Weights of a small transformer language model.
Architecture: rotary positions, no biases in attention or MLP, normalized queries and keys.
MLP neurons of a small language model. Each row is named by its layer, matrix (gate and up: input weights; down: output weights) and neuron, and shows model dimensions 64-191. Each number is 50 + 10 x the weight over its row's rms, rounded and kept within 0 to 99. A neuron's up and down rows have the sign that makes its largest values positive.
After each neuron's rows, "fires on" lists the tokens most often at its 100 highest values on Wikipedia text that the model never trained on; "fires before" lists the tokens most often just after its 100 highest values on Wikipedia text that the model never trained on.

L4.gate169:58 52 50 43 52 47 46 62 32 53 29 45 53 43 33 27 56 42 53 44 58 36 46 41 49 41 42 49 48 42 54 44 42 56 44 43 68 46 53 62 44 49 45 32 43 53 47 39 70 52 61 52 55 54 48 50 53 64 55 43 56 72 47 47 36 38 39 67 55 58 53 66 56 46 31 56 49 58 56 37 45 44 50 53 44 44 56 52 37 53 49 60 40 56 38 39 61 46 69 47 52 61 62 46 53 52 51 41 40 58 33 45 62 65 38 39 61 51 46 64 53 46 39 41 44 47 60 30
L4.up169:58 35 54 52 57 41 57 51 70 42 46 49 54 60 59 29 34 50 49 48 45 47 64 39 34 45 47 45 36 36 84 43 55 46 53 47 59 46 40 43 39 30 36 47 67 63 48 45 59 48 52 58 52 46 53 50 59 42 57 46 34 51 45 71 40 41 53 55 40 58 52 65 39 60 47 44 70 69 50 60 63 64 45 65 43 46 51 65 60 48 30 57 48 48 53 58 44 37 72 67 74 59 53 38 66 57 50 60 53 57 41 30 39 63 49 53 50 41 56 51 58 38 44 47 45 42 38 54
L4.down169:47 70 45 63 52 31 58 50 50 56 57 50 42 59 56 53 39 49 49 51 25 54 61 35 41 58 53 56 49 54 56 37 61 49 58 48 50 36 44 59 48 44 29 55 61 53 53 49 40 49 38 52 43 43 51 41 60 46 65 45 61 41 42 50 39 56 85 48 54 59 46 53 48 43 49 32 65 75 27 69 60 76 41 49 49 51 56 52 54 31 42 37 59 45 51 63 37 48 41 57 73 51 48 32 73 47 62 68 57 55 65 43 46 60 51 46 38 46 49 42 33 47 42 46 36 39 43 51
fires on: " "
fires before: "2", "1"

L10.gate256:48 47 44 72 46 26 55 34 36 48 30 35 32 38 41 37 45 69 53 35 41 36 64 38 35 48 67 58 49 44 36 42 49 52 51 36 59 48 45 37 44 46 59 51 38 59 61 53 55 43 56 45 56 43 49 62 60 41 52 44 50 47 42 49 44 49 51 69 51 59 63 46 45 39 44 66 51 48 56 45 40 44 27 58 39 48 49 45 64 45 45 38 45 41 46 54 72 64 41 57 70 57 59 47 44 37 52 37 45 57 52 62 54 70 39 53 54 26 47 60 56 52 48 40 51 55 58 44
L10.up256:34 37 39 56 67 47 60 48 36 63 43 50 36 56 56 45 49 53 51 41 45 54 49 35 49 55 33 37 54 56 71 42 64 49 69 52 37 33 62 38 56 56 33 38 70 62 38 48 62 37 51 45 44 43 39 38 47 59 55 50 46 64 58 50 38 57 64 54 40 57 43 50 62 57 35 44 35 45 56 56 56 43 64 63 44 69 63 65 62 76 55 46 41 39 54 41 58 45 31 63 48 57 37 53 48 67 51 50 33 57 53 60 42 38 61 50 59 55 56 56 40 56 26 73 57 29 31 36
L10.down256:70 36 56 66 51 56 65 59 48 44 30 50 36 52 58 55 59 46 72 38 46 41 53 55 60 43 69 37 58 40 50 58 49 51 42 47 45 29 56 56 73 53 48 48 51 60 53 55 39 55 59 56 42 46 57 55 71 44 49 56 64 65 64 40 40 62 47 50 62 71 57 46 47 46 59 42 64 63 44 39 56 51 53 62 40 47 59 77 59 58 43 57 34 47 49 48 46 40 62 36 64 57 67 31 52 48 61 31 35 35 48 46 53 56 55 64 32 35 34 52 39 51 43 47 47 61 54 38
fires on: "0"
fires before: "2", "1", "0"

L6.gate483:56 28 47 47 43 63 48 49 46 50 57 44 49 66 55 55 70 58 37 68 51 66 57 51 43 69 51 50 50 64 39 60 52 25 23 54 44 52 73 53 54 30 41 46 45 61 54 38 40 38 61 32 46 46 48 42 39 63 56 50 64 52 38 44 41 57 41 65 59 18 42 50 54 49 51 53 62 62 62 69 48 50 61 53 48 48 62 34 48 57 56 37 40 56 44 56 62 58 52 54 52 53 65 45 57 64 42 37 52 54 37 56 39 55 47 61 46 57 45 49 36 34 49 42 47 69 43 47
L6.up483:54 57 64 39 44 58 68 53 44 44 38 39 45 49 47 69 54 48 54 46 38 51 53 44 50 51 60 20 50 49 34 37 60 68 35 58 52 62 62 55 54 63 49 47 48 45 75 74 62 52 60 68 48 66 65 66 51 33 54 46 46 47 56 53 45 43 53 56 52 59 41 37 47 37 46 43 49 65 65 39 65 40 42 47 64 45 49 62 33 50 57 48 63 47 49 70 51 46 43 61 63 37 45 65 43 42 58 41 49 46 58 47 57 61 51 55 57 40 46 59 54 58 52 45 60 62 52 38
L6.down483:57 50 56 47 40 52 60 55 30 30 44 33 42 50 66 60 30 38 65 61 59 44 62 50 43 33 55 27 58 51 56 41 49 56 37 51 47 50 46 45 60 74 47 45 70 40 60 63 50 49 64 60 60 49 60 59 52 50 49 34 57 43 57 78 56 37 55 47 60 58 40 48 54 36 39 37 42 46 64 51 55 24 33 49 59 51 44 44 51 81 45 45 72 44 39 45 46 51 48 46 59 43 52 52 26 38 65 51 59 57 59 43 44 53 57 50 41 47 53 49 49 62 32 45 47 42 51 43
fires on: ",", " May"
fires before: " ", "0"

L11.gate248:46 52 52 58 60 44 50 35 63 49 47 29 27 44 46 60 43 42 68 78 56 34 38 44 35 55 64 67 49 64 51 23 41 41 47 36 46 64 51 35 65 65 48 44 58 35 51 59 44 33 63 38 49 59 51 55 48 53 49 68 64 50 50 65 27 64 39 51 64 56 56 38 51 53 40 62 64 54 51 46 56 43 46 59 55 49 50 57 53 49 55 39 44 45 59 59 49 36 43 56 64 64 68 30 36 36 40 44 49 56 44 40 35 47 53 42 52 47 68 46 61 58 57 52 53 53 55 50
L11.up248:47 35 57 60 56 57 58 50 66 37 42 47 41 49 68 48 50 40 27 60 48 34 47 52 40 49 46 63 36 46 43 61 50 59 55 55 61 57 47 24 49 20 51 40 44 40 39 60 46 48 54 43 50 54 65 74 47 40 64 38 57 46 50 53 42 26 50 49 39 50 52 51 41 29 73 57 55 61 56 53 57 49 56 50 52 51 68 51 62 54 55 41 41 57 37 69 48 49 45 53 61 71 33 67 60 64 61 63 53 38 53 57 55 66 55 51 66 48 47 58 48 56 32 34 54 61 52 46
L11.down248:50 57 40 58 37 48 50 43 40 49 42 35 46 57 59 55 44 41 52 54 78 49 36 45 47 50 62 47 37 52 37 40 57 60 57 50 60 44 51 45 57 58 61 38 54 35 39 47 44 43 41 51 49 61 46 63 53 45 50 51 61 52 31 47 59 42 31 47 47 67 48 48 45 33 59 60 62 64 52 17 52 24 50 43 55 71 57 59 50 68 47 50 41 56 19 64 46 52 66 55 40 59 47 57 20 48 56 56 35 44 44 48 40 39 38 55 46 33 42 43 59 27 64 47 43 47 61 48
fires on: "0", "1", "9", "2", "6", "8"
fires before: "0", "9", "s", "7", "6", "8"

L10.gate18:52 53 29 38 56 52 49 30 37 39 49 47 41 55 44 44 63 61 45 64 50 41 47 46 53 58 33 57 44 31 53 60 50 59 32 50 50 51 56 56 52 75 49 28 50 67 43 41 46 53 52 47 46 29 49 65 45 38 52 37 46 54 43 34 39 53 39 49 42 57 52 48 37 45 37 46 67 52 71 57 37 48 58 49 61 39 51 56 48 44 55 30 53 70 43 45 57 57 70 66 52 50 38 72 45 27 43 53 34 46 40 70 62 52 43 52 56 62 54 49 45 44 43 54 59 34 25 38
L10.up18:61 56 60 49 50 67 41 44 33 42 44 47 69 58 55 41 50 20 58 46 39 47 44 40 38 42 52 31 26 47 62 58 56 36 37 56 48 53 42 42 43 38 50 52 57 57 39 48 49 55 57 51 43 55 43 72 56 50 49 43 44 57 49 55 48 50 47 48 47 30 62 54 40 42 47 33 44 55 45 57 52 44 39 54 54 36 43 58 55 68 70 55 57 55 59 62 66 46 45 58 60 34 43 57 51 40 48 50 71 48 54 35 44 61 60 44 56 52 58 61 54 45 45 55 59 58 66 37
L10.down18:54 47 57 38 44 34 59 44 65 52 42 60 50 50 64 55 50 62 49 58 51 51 43 56 54 46 67 44 57 65 35 43 48 65 46 50 43 50 52 48 38 47 49 56 74 47 48 50 40 38 67 45 52 54 52 21 37 57 53 53 43 46 45 45 47 40 65 48 48 52 54 38 41 42 47 55 55 62 64 48 65 20 60 47 39 56 44 40 58 72 68 49 51 66 40 50 52 47 41 47 61 37 42 34 46 53 32 69 58 36 41 47 62 46 65 35 58 46 51 58 33 58 39 57 56 49 64 50
fires on: ",", " ", "th"
fires before: " ", "1", "2"

L6.gate203:61 28 43 45 55 58 85 45 43 55 37 34 37 64 65 49 52 42 66 52 57 50 56 55 68 45 68 48 48 51 44 55 59 50 45 36 41 52 53 68 56 56 47 39 63 54 43 65 45 51 56 46 57 49 55 50 40 48 62 59 69 58 54 40 62 46 59 42 44 41 57 54 65 49 37 48 53 40 49 37 58 48 35 66 53 44 40 56 42 51 46 43 63 64 39 44 64 51 58 58 66 37 55 41 42 50 25 44 53 56 48 34 62 70 52 57 64 34 33 49 44 43 42 39 36 53 40 41
L6.up203:41 44 48 45 53 62 25 46 55 52 68 64 53 74 56 42 55 48 66 42 47 46 42 61 56 54 36 40 37 47 47 64 52 63 50 39 39 59 71 59 56 52 30 50 75 53 51 69 38 60 71 49 48 42 25 54 38 52 36 51 55 62 49 56 60 48 36 51 64 57 61 61 56 46 38 60 54 63 46 59 64 41 64 65 74 47 55 55 34 60 48 63 34 59 50 36 44 55 68 50 41 67 40 34 50 61 51 47 51 57 54 49 47 64 59 55 50 57 52 41 58 46 48 36 45 37 45 45
L6.down203:48 41 55 69 32 51 36 57 55 39 46 35 63 56 63 43 48 54 50 53 49 39 47 48 49 43 50 34 55 48 63 53 49 56 52 40 44 61 37 49 61 56 46 64 72 20 46 53 49 49 56 47 54 48 38 43 48 44 54 69 41 50 49 58 52 39 52 41 59 37 61 53 49 36 30 45 62 57 57 52 52 55 36 47 70 53 55 53 64 48 50 59 64 47 57 46 61 72 48 46 56 28 64 48 42 60 47 45 40 53 47 46 72 48 41 52 54 55 44 46 63 38 41 33 19 69 46 60
fires on: "\n"
fires before: "\n", "-", "(", "===", "The"

L8.gate327:44 47 41 51 63 60 59 41 49 51 46 41 36 51 62 45 47 75 43 62 68 47 46 50 51 49 52 37 41 55 52 60 56 48 52 54 49 44 49 42 57 59 43 30 51 57 53 38 50 36 56 37 42 65 44 60 41 61 48 42 55 53 59 29 39 32 50 47 32 48 42 51 53 48 45 51 48 42 42 59 42 34 47 43 33 34 56 63 49 57 23 62 17 52 54 43 69 44 57 49 32 65 54 40 37 41 20 48 43 38 48 51 63 52 37 44 51 45 48 42 48 63 50 46 54 45 57 59
L8.up327:49 45 45 57 54 39 36 57 61 49 57 51 34 57 67 34 50 53 42 52 48 56 37 62 50 53 60 69 35 52 50 42 36 58 40 36 67 52 59 64 57 40 46 31 60 46 62 42 35 58 35 56 31 53 28 54 35 46 41 59 47 45 57 50 52 48 57 45 42 37 44 31 55 45 47 58 49 41 66 61 54 62 39 50 40 53 58 42 53 44 51 73 42 54 57 54 52 51 41 58 43 57 48 57 39 42 50 52 43 58 51 65 40 51 47 54 52 44 52 42 40 57 54 71 60 55 59 73
L8.down327:64 52 37 57 34 44 64 65 61 50 47 41 54 43 56 51 22 60 66 57 55 66 45 36 37 45 34 62 59 65 46 47 34 71 57 37 58 48 51 53 57 38 50 57 40 54 66 52 58 53 43 44 50 57 49 52 49 41 40 52 39 51 54 66 39 47 54 51 36 51 47 50 56 64 41 53 28 36 53 51 58 73 44 64 56 57 58 45 44 51 56 57 39 48 44 41 48 47 53 67 47 54 75 40 54 61 34 27 50 50 57 60 43 55 50 46 44 45 36 40 49 53 62 52 45 62 53 56
fires on: "\n", "s"
fires before: "-", "\n"

L6.gate420:43 20 35 46 59 47 52 66 68 62 49 55 53 60 41 38 47 31 55 39 62 59 45 41 43 40 46 59 44 36 56 53 57 62 55 39 38 52 22 50 50 48 35 35 49 41 45 59 47 56 54 42 53 61 37 57 48 64 55 53 66 64 46 39 51 40 47 50 45 65 51 29 51 47 43 56 48 45 40 38 34 43 43 39 27 37 49 58 47 49 32 64 47 51 51 47 62 65 53 61 47 53 43 56 58 31 55 55 39 54 45 52 54 44 42 61 55 63 54 48 43 52 53 52 44 48 48 35
L6.up420:51 57 51 62 46 67 41 53 65 48 67 46 55 64 41 54 55 37 56 45 51 30 60 51 46 41 44 44 52 37 58 48 52 49 61 46 52 54 43 51 49 50 48 34 48 51 52 36 45 44 52 47 66 42 55 57 74 64 49 43 53 30 64 59 54 33 41 54 43 58 37 51 42 58 64 53 58 46 43 47 58 58 48 52 54 53 44 49 52 52 57 47 67 44 34 50 53 51 61 52 48 52 45 43 49 47 19 67 39 36 69 40 54 62 50 48 51 50 51 46 41 46 42 45 47 37 62 48
L6.down420:61 44 55 43 44 40 60 53 44 38 38 44 46 47 74 56 58 52 42 48 32 51 52 59 54 48 47 47 41 58 53 45 55 62 58 34 54 53 37 53 34 41 30 64 56 62 41 46 54 63 52 38 40 66 47 53 60 38 40 37 48 46 60 67 48 63 68 36 73 51 41 58 49 46 37 51 46 60 55 65 45 38 62 65 45 52 54 44 57 49 39 56 48 65 46 52 59 42 53 34 51 43 52 51 76 41 77 45 54 43 49 42 55 39 61 37 37 31 57 63 50 56 55 60 42 51 54 51
fires on: "–"
fires before: "1", "2", ")"

L8.gate171:43 49 38 52 58 54 79 56 48 62 30 54 58 52 47 43 46 59 52 49 60 33 58 43 66 51 40 55 42 45 55 43 54 39 68 45 45 42 48 21 51 48 60 46 57 55 54 53 44 48 49 42 46 40 44 51 28 31 61 52 59 49 64 39 38 38 46 51 55 55 49 55 58 38 29 58 52 28 43 51 36 56 50 36 70 36 37 63 31 54 43 44 67 41 38 56 53 59 47 45 48 36 62 54 49 49 29 52 45 47 56 57 45 52 40 49 57 57 50 49 45 55 52 56 53 72 76 47
L8.up171:54 59 37 50 54 55 51 58 62 47 31 36 44 48 51 39 50 53 66 33 37 42 39 49 29 49 60 46 50 74 62 45 47 51 59 46 43 58 14 48 46 37 49 45 58 39 69 47 58 48 56 52 57 53 49 39 41 64 65 47 65 61 42 65 41 52 47 40 38 53 57 58 36 53 54 50 61 46 51 35 52 62 74 41 64 50 69 57 37 55 51 36 43 49 72 46 47 69 60 39 74 53 43 57 46 50 46 55 56 52 62 60 34 32 51 46 64 60 51 54 50 55 50 46 52 52 49 70
L8.down171:49 55 52 60 50 33 43 52 46 46 41 49 37 56 63 43 42 46 40 54 65 71 40 46 47 53 44 43 69 73 47 49 55 41 53 47 48 54 30 52 58 39 42 45 47 56 58 62 51 66 45 55 46 44 43 31 46 54 72 29 54 58 43 40 64 46 44 47 43 53 29 59 38 53 41 46 46 42 45 41 73 35 32 49 47 61 40 66 59 43 45 41 55 45 32 54 55 41 60 53 45 36 54 55 42 68 47 43 53 37 48 58 51 64 68 55 54 33 58 54 59 62 49 42 54 53 58 50
fires on: "---|---|---|---|", " =", "|---|", "|---|---|", "|---|---|---|"
fires before: "\n", "---|---|---|---|"

L11.gate40:59 49 49 54 56 30 47 36 42 44 23 47 26 64 47 64 68 46 44 67 56 51 63 52 60 37 52 68 53 56 54 52 49 38 37 61 41 52 50 48 49 47 51 47 44 45 35 60 44 48 57 51 31 43 55 46 49 48 71 40 63 65 50 37 38 39 56 47 51 43 46 42 57 38 51 62 40 47 61 38 48 42 36 61 51 52 58 46 65 53 41 57 53 48 66 45 58 40 55 63 34 42 38 57 55 52 41 51 47 55 39 50 42 51 39 49 62 28 27 38 40 56 46 37 45 46 56 57
L11.up40:61 49 42 65 55 44 54 55 32 40 54 59 61 50 48 70 59 33 50 41 54 54 44 53 35 57 75 38 57 56 49 47 34 57 51 34 36 36 44 60 69 51 55 39 51 50 37 38 60 51 40 57 36 54 32 65 52 37 32 58 53 50 55 40 57 47 41 56 48 57 61 57 60 39 41 48 41 48 50 45 61 34 62 41 63 71 50 45 41 40 49 47 33 58 40 32 69 39 57 58 43 54 60 38 56 49 53 42 31 40 61 57 44 38 32 63 68 59 62 42 49 47 37 38 49 52 54 52
L11.down40:63 50 39 53 30 49 40 57 43 49 51 72 19 49 59 64 61 42 39 39 50 44 42 48 34 43 60 40 51 61 55 45 47 53 55 55 44 57 49 70 49 56 52 32 61 45 54 31 49 62 34 32 51 48 47 51 58 39 54 47 58 69 46 45 45 56 32 46 53 55 46 41 62 44 48 65 48 50 38 64 54 51 63 39 61 62 64 55 51 73 57 61 51 63 43 55 48 52 50 42 56 71 51 54 25 32 56 52 65 50 56 54 39 44 52 50 32 51 47 59 48 63 37 57 46 46 58 64
fires on: "0"
fires before: "0", "2", " |", "1"

L6.gate419:47 55 46 52 47 38 44 43 63 40 53 29 33 57 44 48 41 28 65 59 54 36 54 51 28 56 47 49 42 51 43 51 61 47 45 43 46 69 47 49 34 59 70 56 55 46 41 59 32 45 61 45 55 58 51 44 46 46 53 61 49 77 64 62 45 35 46 55 44 53 46 53 54 53 53 46 52 48 56 47 44 53 43 58 29 57 51 57 57 59 40 52 43 46 42 53 66 53 59 56 50 69 46 42 48 41 52 42 49 57 35 38 68 52 41 49 37 55 61 43 57 45 37 37 49 49 55 34
L6.up419:37 41 50 60 46 49 70 66 29 57 31 58 66 80 71 63 80 52 53 74 57 45 57 49 49 46 51 43 51 47 52 56 58 60 44 38 37 53 51 35 58 50 57 42 56 40 54 54 40 43 49 50 45 74 43 61 50 54 39 42 65 61 72 49 57 53 36 47 62 39 41 43 32 46 58 53 45 55 56 57 46 46 64 44 38 60 44 40 56 73 42 51 51 46 51 52 47 52 51 43 49 50 30 35 40 66 46 52 27 67 49 46 52 36 42 46 39 52 56 52 38 45 46 47 59 37 40 48
L6.down419:48 40 55 47 35 51 37 64 56 38 42 45 43 44 52 55 45 49 45 48 51 39 40 44 41 49 48 58 56 68 38 34 50 42 39 20 60 56 55 54 48 46 45 43 61 38 52 58 43 51 66 40 52 63 52 67 59 38 33 62 55 55 49 60 63 49 39 66 41 36 44 36 33 62 62 50 51 41 66 36 43 62 51 42 27 76 52 37 59 29 69 53 35 58 53 42 37 41 44 42 40 61 41 42 47 42 50 50 46 48 55 53 52 48 53 59 38 28 47 61 40 48 63 41 41 35 72 63
fires on: "0", " out", "-"
fires before: "0", " of", "2"

L5.gate496:41 58 48 52 54 51 61 52 66 43 55 60 48 68 38 37 40 53 45 52 56 39 55 32 55 45 41 38 49 61 62 42 34 48 45 70 61 50 31 65 45 67 23 47 61 65 56 40 48 50 76 51 59 48 63 34 66 48 51 56 63 66 46 44 63 31 57 56 51 47 41 50 43 58 45 47 42 61 43 60 42 49 48 48 50 38 64 54 45 38 43 58 38 37 72 51 44 56 47 48 75 60 67 44 60 44 54 46 62 68 51 48 42 63 68 50 51 36 47 47 41 45 39 64 36 53 54 35
L5.up496:35 44 47 60 51 38 54 55 54 40 48 45 41 48 38 59 52 66 46 61 44 49 61 56 48 43 34 46 35 53 64 61 57 53 50 50 56 54 46 73 56 53 30 62 45 47 50 50 60 54 52 48 62 65 66 45 46 48 52 47 55 70 63 52 45 57 38 52 49 40 51 56 63 56 56 33 46 62 34 31 30 54 66 57 39 47 44 54 47 51 35 56 34 45 28 45 30 49 59 67 46 57 44 23 40 30 50 51 41 49 52 45 53 47 43 59 68 39 58 65 31 62 48 43 67 43 36 51
L5.down496:44 57 58 45 43 49 54 59 44 47 53 48 41 39 59 53 40 57 55 45 44 47 43 52 41 43 31 41 48 47 63 49 47 53 63 56 53 40 64 69 51 55 31 38 48 45 52 54 56 48 63 33 55 44 59 44 65 63 57 47 52 58 49 40 57 63 44 37 55 50 62 41 57 41 36 56 52 71 34 55 56 57 47 51 54 45 43 44 46 63 45 47 44 52 62 57 50 43 60 51 54 53 56 42 99 48 34 53 45 34 49 52 44 54 58 52 57 54 58 38 30 55 39 48 40 32 50 37
fires on: " ", "″", " Czech", " States"
fires before: "1", "2", "E", "W"

L4.gate346:55 29 51 51 54 52 44 46 66 45 46 44 37 53 44 48 46 42 52 31 55 42 52 59 52 49 42 47 53 45 59 44 47 58 33 65 33 38 38 40 37 65 45 57 51 51 26 37 35 38 55 56 45 59 52 39 58 56 54 52 61 55 41 53 52 53 67 53 47 45 58 52 54 49 54 52 41 59 41 16 46 52 67 53 59 29 50 60 38 61 56 53 36 35 49 51 50 40 57 40 58 59 55 43 55 37 44 46 37 51 47 48 54 73 49 63 40 69 48 52 49 50 40 43 37 59 42 58
L4.up346:61 41 57 63 53 39 41 50 50 43 46 44 57 58 48 41 63 54 52 56 59 51 35 51 69 53 53 50 50 50 60 68 55 40 56 53 32 13 39 45 53 53 62 56 56 30 36 34 53 37 59 44 41 50 73 56 56 58 31 58 52 50 47 41 65 49 52 42 53 62 46 56 62 58 50 51 53 39 49 40 35 38 52 68 60 39 67 38 36 45 50 63 48 29 47 26 55 43 58 51 59 56 51 43 57 35 60 51 55 48 63 69 47 53 34 61 43 47 32 60 40 47 51 55 42 68 52 60
L4.down346:65 49 45 49 42 41 50 49 49 41 43 36 50 65 46 51 46 44 47 43 49 37 44 39 52 52 53 52 45 53 42 51 69 54 56 33 33 20 61 38 43 65 52 51 70 47 46 52 46 45 63 40 32 58 70 55 51 40 64 47 34 54 43 53 46 63 53 53 40 84 45 66 61 53 52 47 45 51 39 45 39 61 62 57 41 45 51 57 53 50 39 38 49 46 53 52 46 51 52 33 47 46 37 39 72 36 53 60 45 54 66 61 47 67 35 64 34 23 36 43 57 40 47 59 33 63 49 52
fires on: "0", " K", " Czech"
fires before: "0", "2", "1"

L5.gate16:47 49 62 56 50 45 38 47 50 46 38 35 57 56 30 58 55 60 46 51 51 52 63 38 40 54 36 63 54 54 52 42 34 62 46 71 54 43 60 80 37 60 53 58 34 58 35 36 68 60 74 40 63 58 49 57 35 56 59 40 65 60 53 47 40 46 41 62 46 37 55 65 51 47 38 63 50 59 45 47 47 61 55 47 43 58 59 53 46 47 61 60 44 61 52 39 44 33 66 58 64 60 60 50 52 43 45 35 36 62 51 53 55 57 47 52 59 43 52 61 30 50 29 32 56 47 66 28
L5.up16:64 51 54 56 55 38 52 40 67 43 41 49 37 80 63 50 51 50 36 51 49 40 56 47 37 48 33 54 52 46 79 40 41 56 57 56 49 50 32 61 44 51 29 53 49 47 57 27 63 63 66 48 45 56 50 43 36 55 65 44 49 44 46 57 45 48 53 50 49 32 44 67 45 59 43 56 55 69 39 56 49 57 44 57 48 55 46 59 41 44 39 56 54 49 44 47 45 51 78 54 61 52 37 53 64 49 44 65 52 56 51 45 58 54 59 39 53 58 45 47 62 39 37 40 53 46 44 50
L5.down16:33 52 44 50 48 28 56 40 49 54 44 49 49 57 45 53 52 53 45 52 16 42 58 44 54 51 51 67 45 52 60 43 52 57 53 44 58 39 36 51 31 45 34 57 53 38 52 44 45 62 50 44 54 52 64 39 39 58 53 33 32 43 46 48 43 45 65 60 57 46 44 45 52 60 40 39 59 46 56 50 40 76 46 51 36 59 46 47 37 43 35 29 63 53 45 48 51 44 48 51 57 50 40 51 89 52 31 52 42 48 41 43 54 48 54 34 70 42 42 45 36 37 49 44 54 35 46 35
fires on: " "
fires before: "1", "2"

L8.gate419:37 46 48 51 50 56 50 60 58 41 42 50 42 62 41 56 35 40 44 59 66 36 59 42 63 53 68 43 41 45 51 47 45 37 63 37 50 58 39 50 58 57 63 37 54 51 41 48 51 65 70 37 48 52 72 43 42 64 59 45 53 55 62 47 48 41 44 42 62 41 51 47 53 64 38 51 44 46 43 56 41 41 49 47 35 46 42 49 56 50 83 40 54 50 52 58 62 53 53 63 58 40 54 39 38 36 31 47 55 61 46 35 60 69 44 44 46 53 33 49 54 53 37 44 45 78 42 54
L8.up419:57 48 52 54 39 43 42 68 57 65 66 53 42 67 40 41 48 52 58 59 49 46 39 40 40 53 59 46 46 45 38 67 54 45 78 58 37 59 54 53 45 66 49 54 65 43 56 57 44 48 54 30 47 61 74 57 36 52 69 64 60 55 59 48 52 49 56 44 50 49 49 58 38 58 51 55 51 63 55 49 40 42 61 50 61 59 60 65 46 68 68 61 50 48 52 40 52 59 50 68 46 54 45 41 41 54 60 45 39 40 52 53 57 58 44 34 54 54 55 57 67 54 44 42 63 67 38 45
L8.down419:47 64 53 57 46 58 39 61 46 52 56 60 59 55 51 51 50 54 36 52 37 40 71 50 32 41 59 48 64 59 58 31 47 56 56 56 55 32 45 62 50 56 58 56 57 43 70 50 53 51 42 48 42 53 38 40 28 51 63 61 34 55 57 49 48 54 47 67 48 56 58 63 53 62 46 36 46 49 59 53 63 62 45 53 51 65 49 52 59 49 57 70 42 43 43 55 60 44 53 52 63 55 29 38 63 57 57 39 52 44 56 58 66 70 56 47 53 57 39 37 50 35 46 55 34 50 60 52
fires on: "\n", "---|---|---|---|", " on", "|---|---|---|"
fires before: "\n", " the", "-"

L5.gate492:50 54 46 29 39 57 33 42 50 40 47 51 49 60 58 40 59 43 48 45 39 67 54 41 39 42 47 63 60 35 32 49 51 48 40 38 63 58 47 50 45 66 47 42 26 50 50 59 68 42 60 58 38 52 52 46 52 43 42 64 45 55 60 56 41 59 56 67 59 39 65 44 32 48 37 56 45 51 71 62 36 50 68 47 60 64 41 50 39 43 59 50 37 63 48 56 64 48 48 44 53 72 51 57 42 55 59 53 47 54 41 55 59 78 50 40 42 52 47 46 32 47 62 52 61 66 67 52
L5.up492:54 42 59 57 51 46 52 52 56 55 50 59 24 62 35 76 47 57 35 62 54 60 33 48 54 43 53 39 48 53 55 53 53 46 41 36 55 51 60 38 47 32 67 48 50 52 37 39 37 31 46 41 40 40 46 49 65 41 73 39 59 45 56 64 50 49 57 36 39 28 50 42 55 41 61 53 65 64 45 45 54 54 46 60 73 52 54 53 29 57 46 39 57 49 41 42 60 38 42 41 54 66 53 44 59 42 35 42 47 48 46 62 56 61 54 55 56 65 57 44 44 67 49 50 47 53 54 43
L5.down492:54 50 48 50 60 53 39 47 51 54 53 35 45 36 70 25 61 57 60 54 34 53 53 59 44 51 58 44 51 53 60 41 40 36 54 41 71 72 46 55 66 62 33 60 39 33 44 58 56 60 67 39 46 51 42 63 41 60 55 46 38 58 52 56 34 53 48 53 75 54 70 46 56 32 56 51 30 39 68 33 47 70 56 50 64 48 51 32 56 61 39 38 50 56 58 45 40 49 48 43 53 51 64 65 85 70 54 50 56 60 35 51 53 61 54 54 70 59 56 48 52 49 44 50 34 47 66 46
fires on: ","
fires before: " ", "0", "9", "7", "4"